Weights of a small transformer language model: 737M tokens.
MLP neurons of a small language model. Each row is named by its layer, matrix (gate and up: input weights; down: output weights) and neuron, and shows model dimensions 320-511. Each number is 128 + 32 x the weight over its row's rms, rounded and kept within 0 to 255. Numbers have three digits each. A neuron's up and down rows have the sign that makes its largest values positive.
After each neuron's rows, "raises" lists the tokens whose logits its output raises most directly, leaving later layers aside.

L5.gate1247:116110128099114126118125041171162177130135090144099148153141161157094128168144120111149123098100099091099122110137099078094124099151161179140150151117121094182181120100128124181155111139139114132172121177147127129066136108149104168136098120156138113169159129094056131168096095144162140141120151087107121171166113114117142107132149099110156188160092217111122126106154094115114138117104141160189119159157139153166165123071160175128088127116202102144152130208140150105117148128180161103136122131131115164119122135134084081188140159159118129121177125142115127147117152093119182118
L5.up1247:130189098056085090072097076042108148081136150120096149125141114112109117134046134064110148052079100121101149087156098104124144130117102150182108109125090092129075092069136128141012170154120096139200194140110161144075104159138113096108165134134045096163082063083137098160049125138121162122141153163134145174129149173102128122137125145110146129132153130110165099113100157114138156083120123123217119184184162081124105151093190137184127144116130175123081180186109147116096123159113156111176175112083151088081140115168122141114101118087122159144076177141170128108133106118169113052
L5.down1247:095099170085120096124105113145151114155139126141101129119170067183090077166075151077119139153088151088124144095122103147129201118177088189151152085147113081145087097118151120166120152123140104116175145085047100114064139120164135150117082115127046098127191125135111064176135087126156097153125130087170163174145113130141161172163091070064125137134186113142159180119048087144184139065134175125169101142151163165131141141090088064177115119102189130149111119102055148133158110107138152130087159109170143096152051143116047055148142038085146113146155163129140145076106156098135128075
raises: "ging", "o", "geon", "ice", "ished"

L9.gate1040:125093164150099151148065091121161102112122170126121161125134148145129188105207151144115100171165141083153148133145116139080162156128125156157121120090098112186114195192118133145030122180167156099107147152060141103133097128101148139155184177096093124171104114069115146165130186108121131137153145146172095109123103127141158086086143112119143101138147132124136119146096067190141121156089113093134167053174115126153132103073107176110155044097165145075172169110153189120148145109200107173144123150142143110058128145178093144140107111158074096139142097080104132138188173133138114103
L9.up1040:158121094130131122134094119103097116126099136157122114084088196173155071211193185102090161133134157197159196132101059105120137162163179135161125123157144138132147103147138117114124094174132112159060163148120154137111118134157189109120100174066105115174092112120139180138129124116130116108108153138143134116192158095146095103081079176130115112138150138149196128132146105118099085102128112164171113137163080108126116138088110144130054103069191140061112171131143071119167108118143087148145182107105102133125138164094186110148075183059080167130054128177080096156137122183085149079
L9.down1040:047055082186111082088144157063129131091118171122091090136145104180147170151217176114139112132150102079150153151101099140143076157156114161122093140112122136127160103139123108119169190145143092099134084209140147090180160180144126126073099149114142091103151121097145182091135108144113097147115167083120129072066162169132167147112120134124137110130155139145125132098062105101166117123126124102139135183139130097118155183126104178123135118112127145073151121124080109213184080101151150110124132128123173112092153143113116092118167173192145168146125128154119161101147129143114108165
raises: " home", " west", " north", " toward", " south"

L10.gate451:094131083126111099126097162146149110145150120151098118118099063080134167099148156172204147161155085114170132134136105048168146085077117113153071130120120150130165190189168139119088154081160134090146119127175127142119129128132164095137137175163077149120148103133106104135069193130139124102111097144108112137141112101120082131113118169157095148126046164121112176088158132132122147062134135173169062117132133112181138105144139154158088138182090162101093141147161084114165188127158103137110107094064153106107131040126088127141171160127099178132183097098139134135139158154087157094
L10.up451:129103164065154164098164092105104138189149158103176141144108179116117184061152141130168106106105139125052133155156135112150083130142107116109133162090093167170080134101104093094115168102132135142182103174109167129170112138108190172173131089139123134104079179124091095121106124148146076082150131122161157118105094101219123106148176135177128129090131116096184142082150125081101110097195139176165134153143172109138133122160152137131124093127078107142132139193154166066135131133140077165083186111085170161102151087148094142140111178115126110108087129135134131157130148136151102177
L10.down451:116112128143090190141152145207150147109145141045183142097106205121087184135128176139150163090082095126205125134171164104126171187152121090156098148099135148078155085127109131146116137084133112115147145123143161152150199160090108147119103107160107154198106122118132123143164104187064175108137194122077137157144062102068160086078147144117138125099104094145106171085147118155153061130148163126155065195149062142124101119114141120108116165102160164136127154138091169124137153122110144069148104077067137125148110085175095153074125083155077156155126129079142128106084171143104145145
raises: "ieve", "ish", "ote", "imate", "iti"

L8.gate540:153115078135096095130127135111148122168118121166110144157110106161083100138137133153148145135113126157188181132149155122136137128114072168176062129136070101112147162177180168133071067101107138127114104130124123124075073124121145099116144154124135104091117193155105121047095140110141172113177106134173142103151132102131124135125116096173107162133096167155120144142130163066109052122113105084203109126162137154150103167163069132185074058111098025108130119088156140074111119111058089103093094119080117168117159055137095132115125112093105088097102142186064156155085129080133135139
L8.up540:120158184125129143112154153050104133129188163175162138125103109210112111125085115058120173176136153170149122115121118109132148148137142186130183108179117132128125143087124159121123173156094144107091144032143121125227136129167125133129095095120123047137114096115170142145103150098115152150146115100120088126132137135104175091078112126132154170154091083104173136184130192174151093110116140150172181172143161105103111120112151186158080093149140154116156110189164140132140150077154030158130069126153138202162161164133119066111137104119097112153161125123152144098129180184114127129
L8.down540:139137126136118143099136145077106072158102114142100141096125121190136124161159118078115120127100150135183128120147188071166096151133108098197102122205137105085133159187105070194141114088118157059089068059150125158137118141113143076130114070109165131102137151127101120181112065193144120108100151093165189123078176113127139120114165159116113190102162171194133131155085114131092127156167157203148122133126144116147145116107135150156092066149133153114147101117106128103131117095163068086135131104140090138102077201041101151105113142096149084108176147097103123151167140133108113189
raises: " January", " March", " February", " September", " summer"

L9.gate492:116142171098110151087077092101137181158128095111170176145094027105109059116099135076140140120105134164081122145166072112088125079132170117119073108180126166104096124150145137103121116095095190105066149120109141138111091149107153148097133163230159175181135123077134108158153113099187107104128174184165163063152126160102152111095139168134180071160074158109116108151112151084186150196072129148089152119141074125125092138073111104143095114157122123132164109067079192109155056161113125109124157158179164124119141148117150110174156132139156135119174107144151199153191113089197120128
L9.up492:125092179113079105114105137104132123202109097153109108128108100127106094132132118070096125092157102166134135135155168126110070227092162142123090096172183133069120116115139140134078142143109139158100174145164142109101142160154128110161114179172166115130137162112100143122158091060136147121095091109167096086160145144112161119181081153135140060132113135127109129063091078085114157110052135156114162118173113148127135158109133062081089082169139112050138121115105161160088086172128151142125122143088145114155122058143158121158171135064086085090118134130142177150109084023136073164
L9.down492:158122079143116136178108110100092110142117109124169143061122154190154077087103179116179133100177163146138105114115065144166118181093128161144136122133190122131172152049112152151154131181178184112144096133156065133150130110119093094107138160141079117133155143117128110112165146129170111112162115162166139076166148133119142088140085096102148150131115126080121137150150159130126107118117155129037102150155101135134092130121129163189142151101168138134169141141109137077173216138175105066114165178085140135159112135153141119083077155148136156146153098118177083114139122143124080105
raises: "op", "ok", "om", "ol", "airs"

L10.gate239:148076081151157122153160161141147102088171126093147166149090145143112134144112112180101109128045153099127136051147158184104150109104113124136141141107173132142156108124123149174166143130105091129082087138088177146112102126080115125124117143091160101110092175085129152151100116185152154097144088182103096104176115095190152133112107147125168185125103190130130150160124119082125109122152130118090116148117181185158085147125158137148116131119132167055145195155144131158169117129053068116128122174097134146164084112121132118117146145082133138098131084073126101110144148139088137174
L10.up239:098136166149137101160146130150119137152115103126163133100051151130087144132068117140121134144125148153087166107125063123132139135174144171159115120132147111185144161095110150198130159091096148078107120121106125180142099160128156149155143167185097141128140151138102136162108146155097082087118094223115066064139125115145193089168132102069122135167164142150106174096149127090136138137105082177114105059100085143136111166110094113153103169079172152096130168110164125181143085122133082129111146190110162199131060144088089121108116178120135099158148065134099116071210126085075078137
L10.down239:120096061121148108110123158063071103096184175074148109107139151146100132153117111129106135169106106094157141137155116147163079110115155060123144175164100154105133111141112170182194153108098121067136106114099114145158121113122108135117104117128111203130114182135183133178092133129107151089153183090184153097086155119104133115190139127059125163131114187134127128111144141077106134126101133135128094141092164114162167134115123143131142205108071123058212109157125099150107138120129095110158187143095122110137087127167156153120170100089128164142124106130195104106116153120109092148
raises: " photograph", " background", " map", " portrait", " blue"

L10.gate537:135154145110136155082059114129146151132112133103163146129106187168112199133100135145112119187128096149149100155116124129119136105093186126139118150158108108180118114119167131113167168109113114143153110101081114114102175121179131158154211088165137100146105158097156116158095123201202187156179104100095120094144123140084083127119131083097118069150152121100163161146112100078138120165119187114126130086121094104130108141124140179146109171094145102115110153129100128132132085122115129137100139230129112070089108114064152133156080093135111161144097151119108120145105153167107219164
L10.up537:164136088111143126103040092108130113116149134074181133122153165187097117148143150071121072168086128132159126100163122105140153135141127117113123108117121142050185102134164140127097086116122092153137070061157125077155178144194159078132115188162114076125080108091103124145133132087189163145124215089154098121101119112145170123136098194176137155132146113148146119120152132133120120141130142154186164148200128118114132098071155151097092129104108130114106157156131136141110165140142120074151208107146079122155127117158164148138195131182133155153155107169084167126135095152077112095
L10.down537:093120110137151162123117124108100124127120138117108128175156164103108151177116126066093121152057100085119122111121154112111155128169146153188153161147152133132164133095029115132124116145177101107154170164089147082112058133149119170120124192130131117118119104120193089113138055061122118157123088121109138158153143144137159116112075188123176094157106147122092096123106165179148149168120120097103105184184117122183109114131076109071096161188136153201111139153107075114077134111095121139105114158232165111150085146106086135165079111090069083087141110138103134120078143139095108047
raises: "ones", "ates", "uan", "akes", "ames"

L10.gate839:129136090129152137176127201121146120136152194128175137108119035182138144149139109113159136109125144157083141131145124131143098157157086137116111146159153044138152123175102135098137125153105103115072070097144144112135165106149089132133143153093149151142061157196139187113128096129124179142159120121050137023192108112119132120109125109157120138145097150130143114066168126106106123123117151184132176162147088141123157094133133091114153152103099130119140158118103136135124140123066109108096150081123036134134114107169144132066191121118121123082086104117113097116102100124125150111
L10.up839:139128134154113161125148097087121159184131168109124114123128160141185103100145065140184081154154146144118091114104160110151134130112108144179093123161085105199101131150145132161088075144099116131098154143109129126127055149136146108167207089096151207138117145099191113132086141157085167129101121125084103124121192175116160144063144130169072121148071121132129130141151163153163120073181091168150142182148142172110100170153146044127166140062085138165159190107103132082152083115118126164084088200101076084156113133100111111169141145134115149103192137122163101109064117083131115079
L10.down839:125140153076175077175081181138128129135112115120124136148192092108171094090179111106158117100177102150131123115122119086117162124109090152104141117181108115140128089131147163116136117166077109158127133109161096128099134099139151151110079115126122107146114135085203085118202151129094105140132144106098098110119135084132143133135128164091103093186127122149152111101151095086166122184106128141129177200095129063134073148126119109072140175122132092142126246117146135160134124122102100109173158180111080119153130161122172153153133190177123133166127123202164135163134101068172158177
raises: "af", "ka", "an", "lers", "ling"

L9.gate583:074170149142143106131111126113093131119150081099147145076165182120152151175133112156142166116209163125172110100123144135143128082171173098171118093131167131148103121087165159135166172129090143120129161152141134133081155109174093106171146140126093099137082113135126075188153114072139142048179070071187105118137113157157094101088144102092112146177121121153150123161123154125127178113054144128133078091107142137151127137120116122065169207166094135138121200146100095125147078213169117095182167157083132150165170133120128153144129132148141057116086199122107111137084142165132142132
L9.up583:061129075099153161157101088113130103131121112075147151152117144142124095134097185098136138132166104159124158134187167146155165148129123165196120129170167128163110134101126121097137135156141111137126109183152118114171074145141139072150072140090132139110127161133086094109176146101164130109117137116184154161128065184093168147127174123140139113072135149119127096123171175118120164129152159157132068065180150143109118166180161148083176171160167106141119102142141160115175110127146169116150140073145166100101128135142100184098129095136087106123148150081108150130109230125115091120
L9.down583:151163176149180123144203152148109101098147119137089152170147178200133134164136091095154158141148134111111142116074174186136109100148079150098111164156169119153126161096166157128075137107187160159102074105174167115132051112106112119133087098117087184087164144159094108146149173132129137090118099090201142083085114159142130110118135160064118151118134160117131124161054144113153108199117113079092111131120154157143134099107089053095090152164119095147115086131084139109123197134147099145144170129116136120141147129147138156089164101177109144140069169096149103122138147120159158189
raises: "ary", "aries", "arian", "ari", "acon"

L8.gate1048:097134041122159182124148170066180141142134152203124129102145160149122116136130115162101113111108091102132123112114138116145117112145092165149078163142135134191139136106151125106148208130108104135140155077124133110158131150116104145099100092094152154180131109129140111090193072095121107139056077138112113156088150113148128188100115130180079141107092134087160139126129122171121125129114155060111153114158148091102129107112143141121170148203107081089144146094144127124134097147155115158212169107109164159147153117094127146142157166117121170095128171119138134186169069130077186117
L8.up1048:138070116111116121138098149154135085139158103206133181063137119120103072095141136102146079130148116113129136128112142124106130108146141132095143141142173091186155151148161144113137170132104162147076013102125098131114102067153136158105099078121157146162116149173072134104167119156078214099204139082119150084095183080147189101189168066095152127078139128087135179136151084089088132071109183156094098137073126111144133158106067143143155072173110122101158150113159128124157094134105117128219095087147097099068114146121125094166130150107147140112074141144097124135108161079125193113
L8.down1048:167095111111123181094125148140037101132091110125100085126129139094157161088163166109113126155116169148105171088114105099119184107199105097172123113154136070188138128134108155159111133094168147154137140114129159129062091134091124140077147155113099123163095141148174111115103133143124098074141099154135096114155104157176141121153086150117131123109100113127130086140131159087107160202089153137118122103094109101116154119116163113142161149146082131111115081086144079175082100151151104164113130086106226087194162172181124176136175132140151114115136142099092067081112121189100138146
raises: "ier", "ists", "ian", "ines", "age"

L9.gate90:115081088137079121129165186169109120168100067123077192122104114102150115092064146062142133103065115177101087103132179104112113088131138149180157154151123133152028157123107133116093116173117133132173134158115144133129113116044137164110073164136156109127103129098102100144132172091116113104138067102145143166142155071151138137141091108119112097146101205186120174116054107061087095199150135157112164120146045140127134127160121168093129137083110145193138118096189132129150117126117164091140137080077132144058143168152099205149185156163098110177097081140141089157131087157111138131
L9.up90:123172126162126122093165152107143076124170130152141196158122117141126129180149153137089131122085146191122116131099153157134152095123138116080115139128120215180069155191106158097092108126102117169119126064128117172137151191131038142150126126089151133160104158079142103168099089100169157105075135122162107164122175120183033164197113116121097130112052211145144123142128112138047142134161110165048105130192111148110079115109119112108163171141078094080152143156164072167123148095164117152179120105118127135108130079174137193145115177139092112133142150129152128111096147055110144138
L9.down90:164131122113102189111193072090101171107136137139112069130108125116113134134170157141141141113131126081120170169122075155114118076133133135141117049138160124137130092171127165141105150152174126102052146161172084210102130137080140176087139123152148119118187111144107170149141174123106164142114036133120100116106078110166153170102157157117131143135095134165131172147092141168148060160182089111143216154153141129133109077153100101131168102125124129115135105122145116113162164111165199100070111118127135119135127154051090155107153148183084113160118127109120194086135154177144129117
raises: " notable", " many", " total", " do", " few"

L3.gate134:179132128163129099151173130156126153168132143095140146089170059152086171175124133100093149103135123105103097166125107141144109049058150135100116161115095117066115114116100156101160172128110146113131149096126083088175168129103155117160114185107184170181157104108068156120092162057151126122136073114198104199174188099093125077091111105112144115127091095125089126227170117161158107104099159105130104142082131133127150179094162087092125103127178093098087160143124139118117182189153159150093162124133153136087137129134104114088161140163080098123079125111157107125093160098174119191
L3.up134:159146118154076119090093137113134099132154185121110152169133116098134150172160126116164144102140169164067091155120183166097093090125130101114166147135162129080112150155139112119092125117108131105087144146108140136113155198132100133177134194064144177123107188139104168175123140115131130134171131130150082149142125177116150096101094039021128131117113128131112093216184126159083098089066119077140109142077137140129219111068153040110077044084151117126099162099155111096090183110134125153137161141133155107142143110142152103113161146156122145105120125125126124131096185117143121140
L3.down134:159163167126155109146106108185129140113080171159172100127168145127162114126190134072113143156128149166200124051160117151134147094127163148128158061095118197091162136101140183097107126133137085175104103131134102058139145152147123122174114096134112085065170140129114136086151132113141127122163162131163155175126093152105132143137101150112153120106143083140069145151148074152171090137100126104110132189073136134158170124170123105117138137184120135240109116094085145169114178088076088120081116134086117127213101062119125141147073051182096112076128125087164065099136170119101130132
raises: "it", "ail", "ai", "ury", "sen"

L10.gate150:100080153129156058144120163128143137140197127163091123142132131104166132206121198128147117133103097118136159112118158132138114120110107124164161117142088126145132104149117081122094165109131074107149114201119107160111111144138144158164137057127121133156161056134166103117118054143099127085138125165126129170139156158092105112159136105101109132151123147035109145182080122136128084176113115116167162116103158144123151141134130124098164113150055108108087146114186110163127164108183119158135092149132176167195179103126195140141188173091148175132125142081134111086149119109157099103
L10.up150:164078148137168058131161136131091142167100121160142126113101135179137139140073146166114177084105090150126122105140139094155114175157117156154086137141203087126189073132129111104120156126137163159104119156113100170118086173094185169066060115079110158146138142032154117115093150107067144133169158090133129158146059149119100109137079144082094136110186145104075111131073143113128074107098115152135105191131138156098180157123183149128172140116093160125085179092123158154158097161170144168099145106121087079162152126163191187148132145108139057151079138143108140083176129071133135141
L10.down150:148154158123187097152162114181116142156171139157154148110141177145147081107140126168120105113094104093123120154165151130118169178148169204155125168151088149114200146102137151111123107112108161172120084090135118148151143190105169179126074111151117170105145110116123213128179155149100156115115154089106090205101131096110070103023137098192099116111113072136128158124101102157145139128157094161185162137127150079149118119124123136171107108162075139156106125130092119164127146099067083123146090124122106139161176185113132165058155100138089114108155126087143181158149138077141182140
raises: "sey", "andro", "se", "and", "andra"

L5.gate771:044082143101112047099134119118110134157152096129130102117145069105145139116123143080110085106102098148080133073094099085184127156096123095086131177132128157101137132157139095132099114082070147141097142079142060147183204142126122130150045098098103170192102129136166156110154094089099111148122154112121144094164158151078112213094149091042126086118117156098088127184133092074087131093087130153178161128152146113125199109118091130141113071089100112103098134117098186124146115194160119132137127159137159076173132139154191099125112197171115133136086124143120121170138156112183163072
L5.up771:146144090159141158121090077175146126108127125182082113120125132182121132134137152128144075082129156095158147122104113147082159112167135092168122115120162035067165168162180113112121084146132161159101163085091162118068140150055118097147131150109183133140132128125230138146180130076159099103142150066118121139134074088160119081087185124128083085154063114063099086126143102100168104112122113125167155155181131112126140092151089144071093150187147115143138107080064140097117122144179181155125109098102133101177159141116186179152135096154164078157135084133129145161144099164104146171
L5.down771:067153095147143143112092065205143159091172147203134144159110130157104061156161186131171151133121130119124175113112130179069224128080092145170122096109135084074139130143108127093119091121143134174075132161168108078119192185115141111193080130093184150142150143109128136149135119122135087093145152140112119168096169121111141071125087168054130105143142144133138124147104070118123093079191081090138134060120100177073125164100177117124089129123092098107159093156121130088113138134187112099138109112050124156105076168105167175120104101121147157175071133177103132113064101212110125184
raises: "k", "ura", "uts", "ut", "ush"

L8.gate487:074100188140142171156146067127123107159115164123113094088093132130080114144096156109105113134100126170165123128122121151145142136185099101151064137122150134141156125112120138094150159156132154192176079068144121163119126144098138152117095183158180128124144172112088132147103123142143180143120081111137114150113108109138143103150130142109116130083128062116132107129107141169176097159176098163156116164164072110080149107073139191155128136167111155144142139063117195196152090151104142112108121205131070137164129062117149112088171141098122159187108134125161159190139124174149118149
L8.up487:081127135181157140132132101205094182178145122120123088157095128108086077123093149122163187118101114083122145149114092108079141080103124110144139132108126125101144116098154144136189086158118079211093095118195053148147073151125132109145090108145066165129106103121151120089120115122108075130088101116118101141194170130080139101163123144109160146138184079117118126120111123157072140160138083195135123144141072099164161096104134150094086078116136155123148160139109158101152156161172120116083172138164120202100131182153082152129045142116107145165142214183142107132108119189077123157
L8.down487:107093126121138122145041102199164131108104107189183161063133117076082111154121179062129141110148075090152109150102097121113131087079124120141138171099142157190112154186083112119137103104098138204149126182134170145084092145114139124138090120043084141082166112107095079193099079107125092178094047107106141119089098075133165166122155163105150131119095130104070154140125123119156085158147165108095124172112086148165141119137148191125103160142079120130111116055142102114108068097123127173145131142127148134118093087157067128091157048116140147129086132149176169137144149143136101048
raises: "ge", "acy", "ga", "ately", "ited"

L10.gate545:139177151159168149154163141156125134085162108144134129090146123121110170121156147128195114118134041064109137139114054088132161071104192113176133121143182154116115162119142115026215153128137104100199133130153150161162075114148112140105100147132105092176125178153168113093076124128110136099167086199102132111062087194093163075152098079112153131180159121094143183167137098141126190156091133098124098060096190111118065110148117127173088118183149102139158092113124146078198117180127098085138104100098124176133158138172115144165077114147110120075088132092097123178099125092147158107
L10.up545:102146149092129103144136124141111176125182161130191130119135174174112136119163126163172147132143080145100117157086178162168058085133173061128141098122103111075126154163122111127105123111055106153087112089133109096161100174107072104163153170109136137130169111123147146146157149121070130100146091136156085135133142142103154011049086165126114084151190126146170131131112128151137132099083110126075153087103175129186163128113124085100160097128148125148128135138117151093153117169095058114120097123126062160150194150095149140110079101159095125088126139151121172088129132072192118155
L10.down545:149123194129108134085144119000105124181133126136116000144146112115139163162120122161131164189105133091143143114150166180075103137110148127116130118109110165161135112198149129027132158123096138136145089111104076135103132126160081128145142109206145099150133161118119116082113131105121156119165100148097134124115084117087111090079141109131056116099108127122111106189230143125153085163073093145103046122139145121137153139109119136090216114117140129101159150129103168148168113146132166166156078137090175130164130151047085111114104144140167160144070135194111109173105161118165146122
raises: " option", " aspect", " type", " method", " characteristic"

L8.gate1155:145093114094127110174140151107119140080129186138143129113096181153121125097145096126128100177154127116064110164130118153128101150190084154084170165137105181141065121150092129135132126099108094067117130068207109163113101095099125146148183125156110022097185109134093057135154173118093144126123036118110129157125123157109100116133087122120031134132105084153146093168148161126186145166095100079110116141096092168153128166135085049154118138117129117142064102172162128107133098150148119145076080118105147164138140103125050142113133103132137104131078114163110104144107100137124126162
L8.up1155:133108098106181118140142165136120171175124079162099208122104163092093107106055143117111177112068110178117082177164102098160128094163181136140178113130109063108068116082118079143113110090102108106139174129118102113135158077125140078116087110121079119064140113158157142143098177128048118129088118109054135110121136117069151141117112136147126137132116128179154067125130093147094117082105142122128073166166147072124102125115108198161122140140144083132146191204158136117089116103149066207055072100144113160148154161134146061130107125084144122123108113086134146091154126133122146132
L8.down1155:068108118100163085065190122063150052138093134093117078126144178110134151074154087140121179077067131127154136126199149114112186121116179138140146050139124135151097137151090091120155114151142155169125133101149146085107101129145125124127122070133169160120151088075133148140149137127132146152124076164144142125131118116123059148129114092128079150135143117133101138090165095183174106131119153181104135121152137097170070093187132192161166127078083121154151088158101162094160162125102140152096174118167172127130158140110143100122129176104061120081138120136140136114109115153162131134
raises: " amount", " numbers", "ty", "ly", " number"

L3.gate621:127114091118113152130128120156148104129141103135163101087193126157131122097181134099124074154075044112121175132160147163118124096142115063147089123133140160182120190096110122104142116173137126157132162130119144082043157119080179139154188183096099163141204139145161108115168093120137109150072116144140188174119102122046141150101179095146139155148122125115098123189122141135185182108113137110092137052131126113119094150137142096238153136115160124070114150099127153182130105114103069123118101117157118123078147139148136136080155142132089122111117125140127136150106191037086151130
L3.up621:133120104138096146147154064162153134118122177175064082183081126137160145152076167129120149135161113143130111134118162142126129144099105159080147103165169139130083065088152096137131092167128145130126126135115162134218137147169135109124090138105114139088102165117143124145035151174047165087176152100128117091097157122135123078079081114054104154069092118082124124074132145114133079132090149127109135144124148140153131111037105110061095127120100163150130089173153133065172111141097108093147143132148090121149155108130096143068100136168106138124110108128130163153163159157138134124
L3.down621:094117126158178129092105158150110138145126124118201162096181131115077132094119158155145151113076108111160168118128102143125143105110110088158108146082091121110116142188190181180056107109070095125146142124118051112103146127097128122154174149091173104162229095160123108121194104110175080151071104172164098176124082042074125121136119131199124094197077155115116165162161096110139134177126083094123118101113108067121097151167153130175176161133135150136133102101098104149096156087106165160068133148109093156096126168122163103142119129060100155112123137161137129120124148118118096163
raises: "s", "su", "sa", "sch", "sen"

L9.gate826:085133157123060161146126134174093085157142166103159145159154150115091168172118159117124115143121136219125191152124176122089193094075065114155119168168154115145108090156096088102129152101129152102107135112109078122128117156119140143116138145097127131163063147080138121099140122177090135100123191137108170179114109141125167155186074137163126111167105126101164134118101114089117148174172172086197214102146181099096129152210172055103106114064135127138114095119138130189183123143114109136157134092120075148142126169090130133109140096062098151116112112172188132163155169160087152088
L9.up826:180113159074136118129099099135102123223174151222133180103157158108179129166108127143149124068126147115058113159057167111143116149124145125151109070131131148146146107165152104081104079117149175143167137103155106125124137099116113194099115139094137150125224144065111112163125105122151125071142202193174121068091075144147082132149105112167120156157098172117163151131150089094096073172136119132069129148147125124123170118144106138146090141097158105160165101116079129197111134124135169067101122126120123129094047154089170119108161112095069151157083144089093159140153201112173149110
L9.down826:183119166114183132149130136138149177100144184196154174085161186133114110086108063149154162075116138096104126121129136117138078140142105106200193147076117118160184137151111124122099101117116151183142138118075152155074157127129176119153152108148060130091158138105140087106210134147081124182139184119118114101140073118110120088118094120210110186114161106121142051140109145110178108127109156134135186165136148116073115073144156172108135171147172140108097141127073126132108111151114114142147143137124113131177087144104141120118145086100107111147124091066101124150123201150168159143
raises: "outh", "eries", "elf", "ede", "ection"

L8.gate357:123109108125161105158122066118084209151118129167148097123097118116099099096163129170079110130149114130083171118163087116143095117122158063175172121178139124163101099148178151136172098173090130119226072120090170148154099139130098132104147156112132074161135190094161100176128134091130135104148119146098161099132117129147153135142188152131106144168127150171110112171111238136185166152082097137108141178120070150145140148158139137123067157165151120130207149074111081038136138131111121120145117161095141093098154156135096117172163180140152098131085172123136150141068109129144147119
L8.up357:157145155084123174147150157115123154135125125146131098096151127126131128121173115130129155145169121053138175161152101078148102122118104127199094120151081136177110116162139166189137162113141088127142120079166150087143131153106140153204199118085099066146107136175155152122167133083188133144109097119040097081104124096155119130108130133069160162159184163025146146142115128082127149153154159111115176149113139133139119131115156142086125151111146168074168111118123081081133121105103178171148085099066160144138116160168132127138182148149146133145156102054144117149091141143138212080
L8.down357:100129113072084140101134161154124082168141156109096169120155098117087107121103126055110115120129166092078097153154138082093118115198085124143110160085133140108082117132117168184074168096140103106076174182155154118147153105118078191123106170102071099151126134109126081133151113139139133127131150168130158133084159116141112156167155121113130107098108115125163116194156207169106099090190092133130115095074122096132158135085199153110120123122135127104127131126151134133126107079151124092099158071143110155164115092097101144151090153097145134092112109102096156125147098112143115103
raises: "e", "ating", "ct", "es", "ars"

L9.gate812:084138086148096058110083134145131170183140130140144086115154115064189161130074108112169153130080139097167111161150102156063087091133105108127139140176129155130150160114184095147063108164101116155159145132127149135084096159132086083192140132037132064115150155174115129147142122092122161118170124114126115107155109108112140166154193087117103173196141184110087123182143132104088104076124143122148091177086128052182166134167072126138124138155136154148136163110143172140153139144160125155088103104123113109145087139115077094140092185128134141098102133093166123133089124152202113133
L9.up812:124120066090131161124104035150109138105113133083170132121146157127131122176083146101055135100125119114088178148121145133082132118142154112127143119138147113122155077100129114089155122175100176156108152085124136119116099181164136124090105168100101129155061061123084142106094095186119144142163117092112143139131029131130113154070090141186105094186066105162122117164112033136131130099125108142096104093167138175080101176068106102161159119158100162099170135109140110094164149124160082146078084120093086109167163120106138100110125157158184134086142127152109141179144082139142146079
L9.down812:122122086125160096121144104146100137129104091108171110114133153153108140150111128096120116159089068114085132205096137032114137155162170137092073161121127143114177165160118090138130116143141095132100129112192131109096152127167124114086153133120170056093141116111157128111145180117138127167105045106115130103192133124155145127125145163096061143117141152136216137084118125096155083151082104165161117121108016083121099162137063148131164112111139113152148134096142128139097090081131108069098109121092112131176095121160098141137189103089153166180083183122101199074153122171154117117
raises: "es", "ek", "ees", "nam", "ames"

L3.gate271:137119137184126149130122134151161104117143180082130142133137064149118096154109146093154152162121137153106149170138106155069078110080123067120086141107173102069084111100201101112130122153120127104157149169076113142163164185069139160111202103118096143129075093077100105151141146115122147124113140132131127140150169125117146151138165117052150077150109128146155154150019148126130099126099116182141113157139133118177126146140172167121077147132102080160121178117163144131113134168165121065116111134114124091123149134137114121154085150121125082142123170126126106105084142111118112128
L3.up271:165155133147106099144122155143140153116122129154145112139134176121126130164120124075188174149122158121078100077080167121177151143127122169138126088100104133141135162176202150101121114123138176129134122103138134083133148129118149166145120118151084108130112109112088132075171177059128130153085139189098119171115154153186085077186167134121100129220126084142148121136183159106144097097138111110123114111177072134050109113160137127107082075121152099117101147137105159115151084058155160070153113116162150097138110087071130153103103120186147104063154064109106124156201120129130168161
L3.down271:138109149106119170146130118169166077171126143174165134151167148131168177185166068078144120062147095139084136153081200124089164096131175116142134169130181140140203171125111108143126138115112159164130137183119119139160153163135186098177107181162131104148147149140161108135073158134132116147106106099111174157148168058128110102182175208127148088108180121107125080095163174191174129170157126120182099139113069136121121100160143088130068139113048099088130087166132113149137097109121142111179108136140110129122129122100157169137131122147111091117160165148110144166112116087104155144
raises: "are", "ary", "ho", "por", "han"